Weights of a small GPT-style language model, trained from scratch on English Wikipedia: RMSNorm before each block.
MLP neurons of a small language model. Each row is named by its layer, matrix (gate and up: input weights) and neuron, and shows model dimensions 416-479. Each number is 50 + 15 x the weight over its row's rms, rounded and kept within 0 to 99. A neuron's up and down rows have the sign that makes its largest values positive.
A block is one neuron, or neurons of one layer that tend to fire together. After each block is what it responds to, as a language model described it from the Wikipedia text at the highest values.

L2.gate338:57 54 30 70 53 69 81 68 47 34 47 52 50 31 54 42 40 41 36 38 26 43 50 44 65 74 39 54 44 28 55 33 66 23 78 33 68 67 25 36 54 50 45 40 45 42 58 54 62 43 17 47 43 37 72 63 46 45 62 50 51 67 54 43
L2.up338:51 31 39 75 71 50 70 58 37 41 55 56 54 47 59 59 38 38 47 37 49 33 59 59 73 45 46 62 46 32 27 34 51 49 43 38 53 61 36 56 66 68 40 73 29 55 24 56 69 43 42 46 28 52 56 86 56 67 55 54 35 56 55 50
L2.gate347:53 57 35 50 61 63 80 47 63 16 44 46 25 51 51 34 54 35 39 72 50 34 55 53 66 62 56 73 74 50 58 48 69 33 54 45 43 40 33 55 60 34 32 75 48 54 86 39 33 46 44 45 54 31 62 54 52 52 47 39 55 41 57 39
L2.up347:43 42 60 58 67 50 55 50 48 47 44 43 33 71 40 30 49 48 52 49 52 41 68 63 65 57 33 55 58 61 69 69 74 44 35 73 46 65 40 26 67 61 40 78 45 36 79 38 42 37 56 78 41 43 67 79 52 65 46 46 40 50 74 32
L2.gate386:40 44 52 71 53 55 52 48 42 49 48 38 30 44 46 45 45 24 45 47 61 35 56 42 73 80 46 62 72 47 33 43 77 40 68 32 59 68 44 49 65 49 33 07 43 79 45 22 38 48 28 45 36 42 83 55 73 58 43 55 63 68 62 38
L2.up386:49 57 27 59 50 31 38 58 64 34 51 49 50 64 47 33 60 77 56 30 38 61 16 36 55 38 54 56 45 55 58 60 64 31 37 54 55 44 16 71 39 69 35 29 54 71 46 73 60 56 59 81 59 45 40 29 34 41 50 62 48 73 41 26
L2.gate737:53 49 37 41 57 42 57 64 60 38 57 48 42 46 45 65 40 23 31 36 42 56 53 43 53 38 45 48 45 62 43 35 30 46 78 41 48 55 26 60 48 23 55 32 50 63 46 33 56 39 20 36 55 47 84 48 54 50 46 56 27 47 24 38
L2.up737:47 43 37 46 49 33 46 45 34 22 75 60 42 65 52 51 21 43 42 51 39 40 44 53 72 48 52 56 31 56 30 42 22 56 48 49 55 60 37 63 52 38 70 57 33 62 33 20 58 49 40 39 49 55 57 35 73 79 53 63 46 39 49 26
L2.gate1077:65 72 30 51 62 67 59 44 48 48 53 52 52 42 47 49 46 40 37 41 55 59 41 18 32 62 46 44 50 42 25 44 48 52 46 32 47 54 32 43 62 32 41 51 68 54 44 51 39 34 41 55 48 46 66 58 60 17 57 55 41 29 45 30
L2.up1077:54 95 36 45 47 81 51 47 52 51 58 42 40 76 66 49 63 60 50 35 37 50 40 57 72 54 56 41 56 32 44 55 51 57 56 62 44 72 33 45 49 45 57 53 64 72 18 48 39 45 46 57 49 70 58 40 74 38 27 41 46 59 59 45
L2.gate1534:59 66 30 62 42 35 49 34 43 34 37 13 56 53 47 50 20 54 41 35 45 33 63 18 42 47 60 56 62 23 36 44 38 57 58 22 49 56 36 60 44 19 41 23 43 74 48 34 16 45 35 57 40 57 80 64 45 13 49 52 15 32 54 48
L2.up1534:37 48 20 40 36 49 76 32 62 89 46 58 58 70 55 49 18 56 47 14 59 59 40 56 57 38 65 42 57 44 08 57 31 39 65 55 54 55 33 53 39 53 66 57 41 64 54 35 36 77 41 72 53 79 63 63 42 14 49 66 46 64 42 31
L2.gate1929:41 44 62 58 51 56 85 83 52 44 35 28 17 28 49 46 54 38 62 53 50 47 67 37 63 48 49 61 68 36 65 62 77 34 56 35 59 28 57 51 36 37 60 08 58 45 63 53 52 45 27 54 34 52 77 88 39 51 64 40 53 52 76 43
L2.up1929:35 40 60 47 53 66 43 64 74 28 56 45 41 27 37 32 56 46 44 70 51 36 46 22 66 58 57 45 53 40 78 62 84 66 55 60 75 47 51 52 49 48 93 47 36 56 51 59 57 35 50 30 48 59 63 57 49 58 51 61 55 55 38 49
L2.gate1999:26 51 29 73 57 92 63 71 44 56 33 43 77 47 75 70 61 44 30 47 15 53 52 39 54 17 58 47 36 51 44 43 23 65 56 66 23 51 67 44 40 56 46 19 66 57 68 51 08 41 41 71 59 57 65 50 49 57 52 61 70 69 39 16
L2.up1999:80 53 46 71 40 52 48 32 88 56 52 61 48 51 46 42 36 49 13 61 47 46 33 40 69 46 67 49 42 26 79 46 74 56 63 69 53 41 50 50 64 35 73 50 44 63 55 33 43 33 40 60 47 40 95 76 49 46 53 20 69 27 80 49
Word-piece tokens that come right after a single capital-letter token at the start of a name or word, mostly proper names, e.g. Ch-it-ra, R-it-chey, Y-us-uf, L-y-ra.

L3.gate543:56 28 45 60 40 51 46 47 73 52 52 58 21 67 82 76 36 79 54 39 61 44 18 62 61 65 43 56 65 23 63 39 53 21 52 58 29 30 48 35 35 48 40 60 31 57 43 40 51 56 47 54 18 28 35 55 50 56 35 34 41 66 61 44
L3.up543:57 21 65 46 17 62 57 44 63 58 54 54 37 62 76 63 39 51 57 77 69 46 47 64 63 76 43 48 56 45 53 34 38 16 44 72 45 51 63 39 55 52 56 41 66 55 34 54 63 43 51 31 40 39 48 83 57 54 41 49 51 58 56 34
L3.gate1279:19 54 45 50 52 29 43 14 31 41 56 67 68 64 30 51 39 46 73 25 58 71 78 77 44 45 46 45 48 32 36 45 54 51 50 74 20 22 48 10 55 48 54 66 55 54 50 62 42 47 60 50 41 46 57 44 19 38 50 43 35 63 61 59
L3.up1279:50 29 45 60 42 45 68 41 75 53 51 91 80 46 56 63 51 72 38 78 27 46 49 66 36 47 58 64 67 91 52 39 51 39 49 51 60 37 66 01 50 50 37 59 07 63 23 50 39 35 58 47 51 57 49 27 56 38 44 61 46 56 49 85
Mainly the "s" closing a decade after a year such as 1920, 1980, 1990 ("During the 1970s"); weaker on mid-word pieces like almhouses, apophyses.

L2.gate84:42 85 28 54 42 72 48 42 54 33 59 41 59 62 51 52 82 67 72 53 89 41 58 52 55 68 50 62 49 71 36 63 69 48 54 74 65 30 38 24 49 60 34 56 56 72 25 65 36 59 40 47 24 53 41 15 25 56 33 52 54 53 80 47
L2.up84:55 63 65 41 60 52 37 94 44 57 42 67 66 48 24 83 46 43 47 58 55 75 73 63 07 79 57 67 53 60 41 49 43 55 42 29 43 30 41 29 07 59 69 51 39 38 38 70 58 36 54 40 56 39 52 59 63 74 70 53 35 68 48 64
L2.gate410:53 65 52 28 39 57 32 46 52 14 41 52 64 67 49 74 71 48 57 60 65 85 67 57 47 27 42 51 60 72 23 40 62 71 46 53 42 10 47 26 50 42 27 45 45 27 67 56 29 86 23 27 61 34 38 64 69 76 69 60 18 45 64 23
L2.up410:71 51 48 45 52 21 37 59 53 68 66 42 67 48 57 50 67 55 49 70 76 58 65 36 18 43 58 55 63 80 74 43 72 48 50 47 32 37 58 37 30 53 58 63 20 30 57 56 58 67 54 46 71 42 36 42 70 76 47 50 61 34 76 49
L2.gate988:77 40 45 68 49 46 41 62 56 56 44 39 36 64 71 69 52 33 50 52 76 49 49 39 49 26 25 38 45 39 37 36 56 35 42 52 63 70 80 72 44 49 73 57 44 47 61 52 36 52 56 10 72 67 35 62 56 29 50 40 34 60 41 40
L2.up988:41 53 94 21 32 55 50 55 39 33 44 54 49 29 37 19 92 44 40 41 58 48 53 29 46 30 57 63 63 59 44 78 35 48 40 59 59 55 57 91 37 43 36 73 58 48 73 40 35 74 66 44 66 51 41 46 58 55 45 87 68 51 63 56
L2.gate1218:47 49 55 44 65 81 74 42 32 59 63 68 40 42 51 52 45 44 59 77 46 83 63 57 62 77 38 34 43 48 42 45 53 43 30 45 61 41 50 36 53 65 68 47 62 33 47 55 63 47 35 42 47 46 49 58 29 41 93 53 63 63 50 37
L2.up1218:55 64 50 60 31 63 45 50 55 54 56 64 61 57 26 38 64 52 89 43 55 50 55 49 32 78 44 61 30 55 70 52 41 36 35 40 55 59 51 43 73 45 42 58 82 41 54 69 24 59 41 48 50 59 31 30 38 48 83 66 47 49 57 60
L2.gate1375:67 40 43 22 46 46 65 53 68 36 52 50 74 51 51 35 51 40 75 45 71 82 28 44 22 54 40 57 55 72 26 44 57 35 62 61 31 35 33 47 52 54 42 51 46 52 56 66 29 56 40 46 48 40 25 44 44 34 65 43 36 70 61 32
L2.up1375:46 34 37 18 39 72 69 62 48 47 60 55 85 48 56 51 67 44 77 70 83 68 46 52 54 27 60 36 44 77 44 59 77 52 52 55 53 23 39 31 64 41 63 66 51 47 44 77 46 87 56 28 51 48 25 37 51 43 43 67 33 50 69 48
L2.gate1602:47 23 46 42 33 36 62 44 61 47 25 66 81 73 57 66 62 41 61 68 81 64 49 36 54 49 22 41 20 38 73 67 69 55 46 27 62 38 72 39 56 55 53 48 46 55 65 79 47 66 43 37 47 55 41 60 38 58 49 56 35 62 67 35
L2.up1602:42 28 40 57 50 30 55 37 38 31 34 62 64 58 65 66 81 50 59 45 52 54 79 32 78 66 58 63 20 48 56 56 76 63 42 45 50 46 40 53 55 32 16 40 50 63 44 67 53 66 66 54 63 40 60 20 44 69 32 46 71 65 46 61
L2.gate1946:79 63 33 72 51 69 66 41 49 15 33 54 60 60 51 93 64 40 55 43 32 41 57 36 50 39 52 49 53 66 36 23 53 33 28 64 53 13 39 40 40 68 37 89 63 45 31 49 45 52 44 57 59 58 35 60 29 63 61 36 46 33 29 48
L2.up1946:42 81 75 33 54 44 39 61 46 47 61 45 70 16 56 38 48 43 42 45 69 59 52 45 19 64 49 71 62 67 46 40 73 43 73 24 86 64 56 30 72 35 12 42 35 61 63 72 49 71 39 75 42 67 67 49 39 60 50 36 37 62 56 30
L2.gate1968:46 48 37 55 41 70 34 34 55 40 34 47 61 59 29 62 62 50 83 33 99 49 52 53 73 46 48 47 62 57 23 55 70 66 52 45 35 21 46 45 85 49 40 53 83 65 43 45 49 75 57 08 33 59 23 56 78 51 57 64 09 67 59 46
L2.up1968:63 22 23 49 80 53 49 50 68 58 71 46 68 65 13 76 54 52 52 37 55 57 55 64 71 73 51 57 61 62 48 56 46 69 39 68 37 48 59 68 25 90 40 28 46 89 66 52 50 30 71 45 66 20 46 15 77 49 21 45 56 61 20 54
Inner word pieces of romanized non-English names, mostly Indian, Japanese, Chinese, Thai or Persian, such as Prabhak-ar, Koto-h-ira, Zig-ong, often in tables and lists.

L4.gate1076:48 59 56 59 64 50 57 51 41 61 30 37 54 50 47 39 43 58 33 40 67 57 32 42 37 83 49 49 45 41 47 59 57 25 59 50 44 41 25 21 90 39 27 49 16 48 56 73 63 49 66 59 38 85 55 55 57 59 59 32 56 36 55 52
L4.up1076:72 67 72 18 30 34 40 47 49 47 61 59 51 17 42 45 71 41 71 68 76 34 34 40 64 79 57 53 51 56 42 72 41 49 50 38 42 60 49 22 45 53 40 36 24 51 37 78 28 79 44 38 76 56 26 42 51 69 53 45 51 26 51 45
L4.gate1638:90 73 56 46 72 46 53 61 47 41 36 55 48 44 64 41 56 55 34 33 62 42 54 40 66 54 54 36 40 29 59 33 89 51 41 22 64 51 54 50 74 53 43 28 62 58 54 06 41 73 44 69 63 47 80 46 61 31 56 29 53 40 44 57
L4.up1638:73 27 61 57 35 52 44 56 52 72 41 63 34 85 49 63 32 46 60 70 54 24 76 51 68 44 54 16 33 62 38 67 42 54 22 33 73 64 61 26 53 61 68 55 56 57 13 47 37 56 60 27 51 73 60 43 42 31 55 61 61 66 31 51
L4.gate1770:36 70 51 48 60 50 65 59 49 46 41 70 61 61 38 61 49 04 40 46 64 64 64 54 60 37 18 74 47 59 35 49 55 63 42 31 53 74 39 64 45 34 42 64 77 54 32 48 32 56 41 53 41 51 62 53 63 39 49 29 28 56 41 58
L4.up1770:55 50 51 71 46 52 33 64 63 50 49 54 84 17 69 61 57 43 43 50 56 54 51 39 48 33 23 45 62 61 57 73 56 35 26 52 24 47 60 79 42 67 44 49 59 65 15 38 48 47 43 50 51 67 77 51 31 54 18 43 58 33 38 58
L4.gate1918:65 53 39 61 59 50 64 47 68 48 52 70 77 58 57 52 70 47 48 41 79 61 66 35 38 47 37 39 50 49 66 45 66 45 36 45 62 28 26 40 53 45 38 62 62 39 44 53 32 65 62 58 70 35 57 33 50 45 62 50 13 57 57 35
L4.up1918:40 80 42 49 57 65 39 39 45 22 32 43 55 92 50 72 62 57 91 50 62 62 78 86 68 45 43 65 16 66 36 48 58 68 52 50 37 63 71 49 47 26 24 59 43 66 57 27 58 45 56 44 47 31 55 29 42 39 60 43 24 50 19 39
Middle word-piece tokens inside multi-piece proper names, mostly Japanese and other foreign ones, often in tables or lists, e.g. Nak-am-ura, Mats-ush-ita, Hok-us-ai.

L3.gate41:64 60 50 44 60 30 66 51 44 47 57 60 52 64 45 61 76 45 65 63 70 65 63 24 56 56 51 57 50 69 30 46 75 53 45 41 40 29 47 56 40 46 43 56 50 34 73 50 30 64 57 31 62 21 44 32 33 45 39 54 21 60 43 21
L3.up41:26 28 48 43 70 24 44 50 48 18 62 63 78 37 47 60 73 70 60 74 51 78 20 53 41 13 29 36 15 76 62 41 59 53 54 64 44 25 70 53 62 72 49 68 45 56 45 64 55 69 37 31 83 37 32 37 43 62 75 84 52 82 69 39
L3.gate233:45 59 33 63 85 24 54 56 46 47 45 65 47 67 52 78 53 28 67 57 57 55 67 29 55 69 52 64 45 74 29 50 43 54 41 60 39 40 50 50 34 47 27 58 57 06 61 56 52 63 50 33 60 66 73 25 61 41 54 65 50 53 54 50
L3.up233:48 50 43 62 29 62 24 66 52 60 57 32 53 64 13 45 60 29 33 72 67 71 43 42 41 53 51 36 53 64 35 34 58 33 57 58 43 68 55 30 28 76 30 60 78 46 51 27 26 27 48 53 73 52 58 30 43 45 43 61 30 48 64 42
Word-piece fragments inside South Asian, Asian and Middle Eastern proper names, especially a capital K starting the name, as in K-alyanpur, Kh-ak-wani, Qab-oun.

L4.gate481:44 49 05 50 49 37 52 73 75 36 38 61 46 64 47 68 53 47 26 47 50 49 56 51 41 52 51 69 23 43 47 55 38 35 58 44 38 25 38 38 59 56 65 39 61 75 50 45 43 37 54 53 49 47 60 58 36 35 60 67 65 24 83 30
L4.up481:42 81 12 51 40 44 42 55 82 33 57 59 32 74 45 41 61 46 48 36 62 45 50 45 00 37 48 55 29 46 57 62 37 60 62 38 55 55 26 56 50 34 65 65 45 52 32 63 42 54 53 50 75 66 55 50 41 38 47 35 31 39 62 35
L4.gate1937:40 69 37 36 69 43 49 64 47 35 25 70 61 82 60 54 20 22 48 62 27 57 63 45 40 44 51 69 49 62 58 64 39 43 26 23 32 10 26 51 53 48 53 41 30 33 28 48 31 50 43 42 53 45 31 40 73 66 62 47 41 43 51 29
L4.up1937:39 62 17 39 52 24 45 51 72 74 39 65 46 75 41 33 51 49 63 29 55 49 57 78 48 35 40 51 43 43 64 55 54 55 35 28 48 45 31 52 56 47 44 45 48 26 48 37 37 54 61 66 75 72 54 65 39 43 23 71 36 31 61 44
L4.gate1995:45 58 39 13 70 54 68 31 28 42 54 76 62 64 48 27 39 33 65 31 59 60 95 51 26 39 41 38 58 49 66 62 29 59 29 37 44 38 29 53 42 44 34 38 63 30 36 61 43 49 53 46 58 36 38 51 34 53 45 28 48 27 56 26
L4.up1995:57 44 30 58 38 57 51 46 62 38 54 49 50 71 32 44 61 50 49 50 29 72 64 39 42 53 49 58 49 53 52 60 40 31 41 41 34 46 41 56 73 41 34 58 54 30 58 61 32 48 52 37 40 61 72 44 69 44 51 40 54 61 78 29
L4.gate2025:49 64 36 34 70 27 65 80 43 24 28 49 69 50 60 50 46 51 69 55 69 63 72 50 49 67 36 53 33 25 61 51 61 39 43 29 53 38 33 47 57 16 79 69 61 22 53 47 45 20 22 77 30 52 59 80 71 30 74 47 49 36 42 32
L4.up2025:27 62 43 45 63 40 54 71 41 53 31 63 57 67 47 53 37 48 50 60 33 70 58 49 20 47 49 68 18 62 40 54 46 44 49 44 20 25 59 52 23 49 48 57 50 44 63 58 41 24 36 46 74 49 62 44 64 49 40 47 57 59 35 43
Final digit piece or suffix closing a multi-token number, year or decade, often in tables or date ranges, such as 19|1, 18|01, 1960|s, 19th century.

L2.gate110:65 67 12 40 53 35 75 36 55 41 49 43 14 56 62 76 50 63 63 56 54 29 59 51 54 41 62 53 60 51 17 52 24 46 59 54 36 46 42 71 50 48 43 61 35 49 39 52 26 44 67 61 51 41 51 52 55 40 41 48 86 32 36 50
L2.up110:40 64 73 75 29 40 52 51 69 39 42 38 53 42 57 45 60 53 39 56 62 78 65 59 37 72 57 58 62 28 60 69 42 41 45 84 42 45 44 39 40 48 77 47 46 50 79 65 60 49 47 60 39 79 55 67 38 34 56 34 44 26 54 24
L2.gate671:64 58 79 33 53 36 72 62 41 32 32 45 67 27 23 51 09 67 60 48 34 53 36 47 50 65 61 63 52 34 53 49 73 56 55 48 40 56 48 35 49 36 47 41 41 49 25 33 67 47 59 39 58 58 50 72 48 25 29 41 40 32 25 60
L2.up671:38 78 29 54 54 41 62 65 57 65 36 54 51 59 59 32 67 41 44 29 72 34 78 47 28 58 50 38 44 39 41 54 67 47 63 63 28 44 42 50 50 20 59 56 57 58 37 55 44 39 51 67 36 40 50 50 37 25 55 50 34 55 62 49
L2.gate735:83 66 50 42 51 18 78 88 33 34 67 47 31 71 73 63 41 45 71 40 68 51 67 44 49 49 20 66 28 64 43 37 39 22 60 26 36 53 45 52 58 36 27 16 44 57 46 30 26 40 50 55 65 56 76 39 44 45 62 32 52 40 43 35
L2.up735:57 26 53 64 51 26 59 36 51 49 63 40 50 21 40 50 37 42 40 47 62 20 34 44 61 50 55 69 42 60 64 45 43 24 37 39 26 47 53 45 47 51 41 45 38 56 58 45 58 47 43 69 62 44 38 24 61 24 51 67 43 43 57 36
L2.gate1025:61 17 12 41 54 25 28 52 27 64 31 50 25 54 46 45 58 47 71 67 54 70 55 51 54 58 55 62 21 16 55 68 67 36 43 47 41 66 53 33 41 48 59 61 66 32 66 45 39 32 49 59 37 39 53 43 55 65 92 53 44 52 31 43
L2.up1025:46 51 35 57 62 30 44 63 41 35 46 50 35 49 44 19 58 23 38 46 32 77 66 52 37 66 54 61 27 41 55 22 49 22 55 47 46 31 41 48 67 39 45 50 53 40 82 30 43 21 47 93 18 66 67 53 52 11 51 67 68 67 73 30
L2.gate1114:20 64 77 61 48 72 64 62 64 76 75 47 54 44 50 37 61 61 58 65 33 47 45 73 45 55 71 58 73 35 44 64 42 57 42 77 35 43 41 46 62 47 59 55 54 53 50 31 55 37 66 32 21 20 44 40 55 53 64 53 44 45 57 72
L2.up1114:61 48 35 63 49 83 56 55 50 70 77 18 23 37 73 64 62 57 57 73 51 64 79 76 50 73 70 13 87 56 48 42 66 46 67 75 71 18 52 26 50 23 62 49 55 43 27 28 60 38 42 58 13 32 56 46 31 62 37 42 51 37 49 54
L2.gate1387:41 54 09 68 91 31 57 66 46 50 54 50 32 66 63 46 53 56 58 16 33 64 30 61 29 79 37 59 70 29 30 29 46 53 39 55 34 44 59 46 34 37 55 48 62 39 55 39 39 44 47 49 44 47 37 56 41 36 44 40 36 54 25 33
L2.up1387:65 24 52 41 59 38 43 62 42 63 74 62 38 49 47 50 80 57 47 51 46 73 05 46 56 61 61 57 44 33 33 58 33 63 24 72 45 34 33 63 40 50 58 80 64 55 49 39 39 69 53 46 52 53 11 58 71 87 50 43 52 66 43 60
L2.gate1510:53 51 75 46 58 28 42 28 67 59 65 58 31 51 50 40 23 55 49 43 59 54 49 59 44 59 53 52 55 15 20 58 33 48 68 62 61 29 47 49 55 20 69 38 48 60 54 62 41 38 42 28 47 44 58 44 42 28 48 52 31 61 23 40
L2.up1510:52 69 15 43 60 31 43 59 66 45 47 70 43 16 53 75 53 67 16 60 10 25 47 54 41 62 50 42 48 68 48 39 64 36 27 60 58 24 66 57 36 52 84 27 85 42 40 53 72 23 59 63 60 46 63 61 51 55 53 75 68 58 71 53
L2.gate1685:73 42 35 52 49 34 68 46 45 45 36 31 49 76 50 33 57 34 33 49 51 61 53 39 24 53 47 33 40 21 53 72 54 42 27 40 43 62 31 47 66 53 47 79 46 35 62 52 58 55 55 44 48 62 56 54 20 37 84 74 59 43 60 58
L2.up1685:62 41 64 46 74 71 59 59 60 47 51 47 55 61 29 49 31 47 27 54 47 92 33 48 47 76 54 62 68 34 36 34 80 52 34 44 32 65 25 40 36 40 86 41 74 57 63 37 48 22 53 62 57 53 45 76 49 44 22 52 33 47 49 90
The "s" closing decade expressions like 1950s or late 1890s, plus century and year pieces ("th", "94"), with weak hits on plural endings.

L4.gate733:43 53 50 84 46 40 44 44 25 40 69 52 54 47 37 32 31 34 39 16 30 54 66 25 58 34 51 74 60 29 47 35 72 46 43 18 51 55 44 71 52 48 39 52 40 73 47 68 52 48 57 48 35 52 57 58 55 44 41 40 31 43 37 55
L4.up733:50 65 32 42 24 30 46 29 32 51 62 52 43 29 40 45 48 42 33 00 29 43 34 25 58 46 42 39 63 28 48 35 62 56 39 42 47 46 51 64 27 36 35 53 40 55 30 66 49 81 47 55 57 41 57 78 26 53 50 52 38 52 38 83
L4.gate980:54 77 47 84 51 71 58 84 47 65 44 42 00 71 58 41 47 35 08 48 38 26 51 49 45 38 31 38 44 35 47 66 48 14 66 29 60 67 40 54 45 42 64 58 76 63 31 67 90 47 37 69 25 52 61 68 45 65 49 24 52 39 68 55
L4.up980:54 71 10 76 56 30 51 61 30 26 44 38 48 68 53 60 42 21 57 42 53 25 20 40 27 39 34 43 27 36 31 57 56 36 45 71 24 47 63 50 44 22 55 57 40 50 79 28 52 65 59 67 66 49 29 70 30 47 11 47 32 33 57 45
L4.gate1780:42 41 10 48 71 38 68 51 26 32 60 27 31 29 37 52 21 25 41 22 29 53 51 70 48 68 26 38 39 35 36 30 40 41 47 87 38 48 42 53 41 67 37 47 72 61 60 49 49 44 44 43 56 32 31 57 49 45 46 62 31 46 48 77
L4.up1780:56 47 49 51 31 44 64 64 57 49 58 66 41 27 23 37 59 28 45 29 36 48 18 50 45 50 68 25 48 29 62 59 68 21 64 65 64 54 29 45 46 49 52 66 46 42 44 51 52 78 58 36 67 62 58 58 37 33 65 58 51 54 75 48
L4.gate1990:45 41 70 70 43 53 68 59 57 54 33 19 45 35 47 43 64 69 66 02 43 34 50 58 51 43 58 25 44 28 73 57 51 43 70 40 44 41 35 46 41 37 31 40 62 42 51 39 51 42 08 46 59 38 60 66 45 56 47 34 43 52 55 60
L4.up1990:38 68 58 56 76 63 42 45 38 32 76 36 26 45 50 62 56 56 51 49 33 35 71 30 44 70 50 39 43 36 61 55 62 30 52 43 51 55 40 61 18 31 67 10 66 36 53 59 50 69 57 34 51 44 25 76 31 55 58 48 31 49 71 41
The second word piece right after a word-initial B or b token (sometimes K, St, J), as in B-eck, B-erm-uda, BLAST, B-ut.

L3.gate1009:58 79 37 66 70 66 45 36 40 62 44 65 50 54 19 63 60 46 38 46 37 31 47 55 47 56 44 53 51 43 34 48 47 32 60 26 62 67 48 37 42 53 54 50 62 33 42 36 33 38 34 54 54 54 83 59 33 29 73 55 36 81 51 31
L3.up1009:47 49 50 59 58 58 77 61 38 78 24 64 53 58 27 42 46 60 69 39 54 38 16 47 51 40 26 37 67 46 54 39 40 39 47 51 66 84 56 53 52 48 48 52 51 43 63 58 55 56 48 56 67 71 61 58 48 46 51 31 48 66 34 63
L3.gate1797:46 70 14 51 75 55 68 66 51 63 38 55 34 51 43 90 47 20 74 50 32 32 54 54 59 30 48 51 61 51 35 33 05 57 60 35 55 70 58 66 39 42 42 50 75 74 32 58 55 60 35 59 37 38 60 68 31 50 42 47 52 64 45 34
L3.up1797:65 45 69 63 60 63 38 44 45 48 45 09 52 27 45 48 48 44 56 64 54 55 56 72 54 61 54 63 38 33 59 45 51 38 46 51 54 48 68 67 69 47 85 42 54 46 58 27 50 37 61 56 32 34 55 64 24 22 20 81 57 30 53 47
Short word pieces right after a word's first letter or two, mostly capitalized names and terms: P-le-thodon, S-y-kes, Welland–P-el-ham.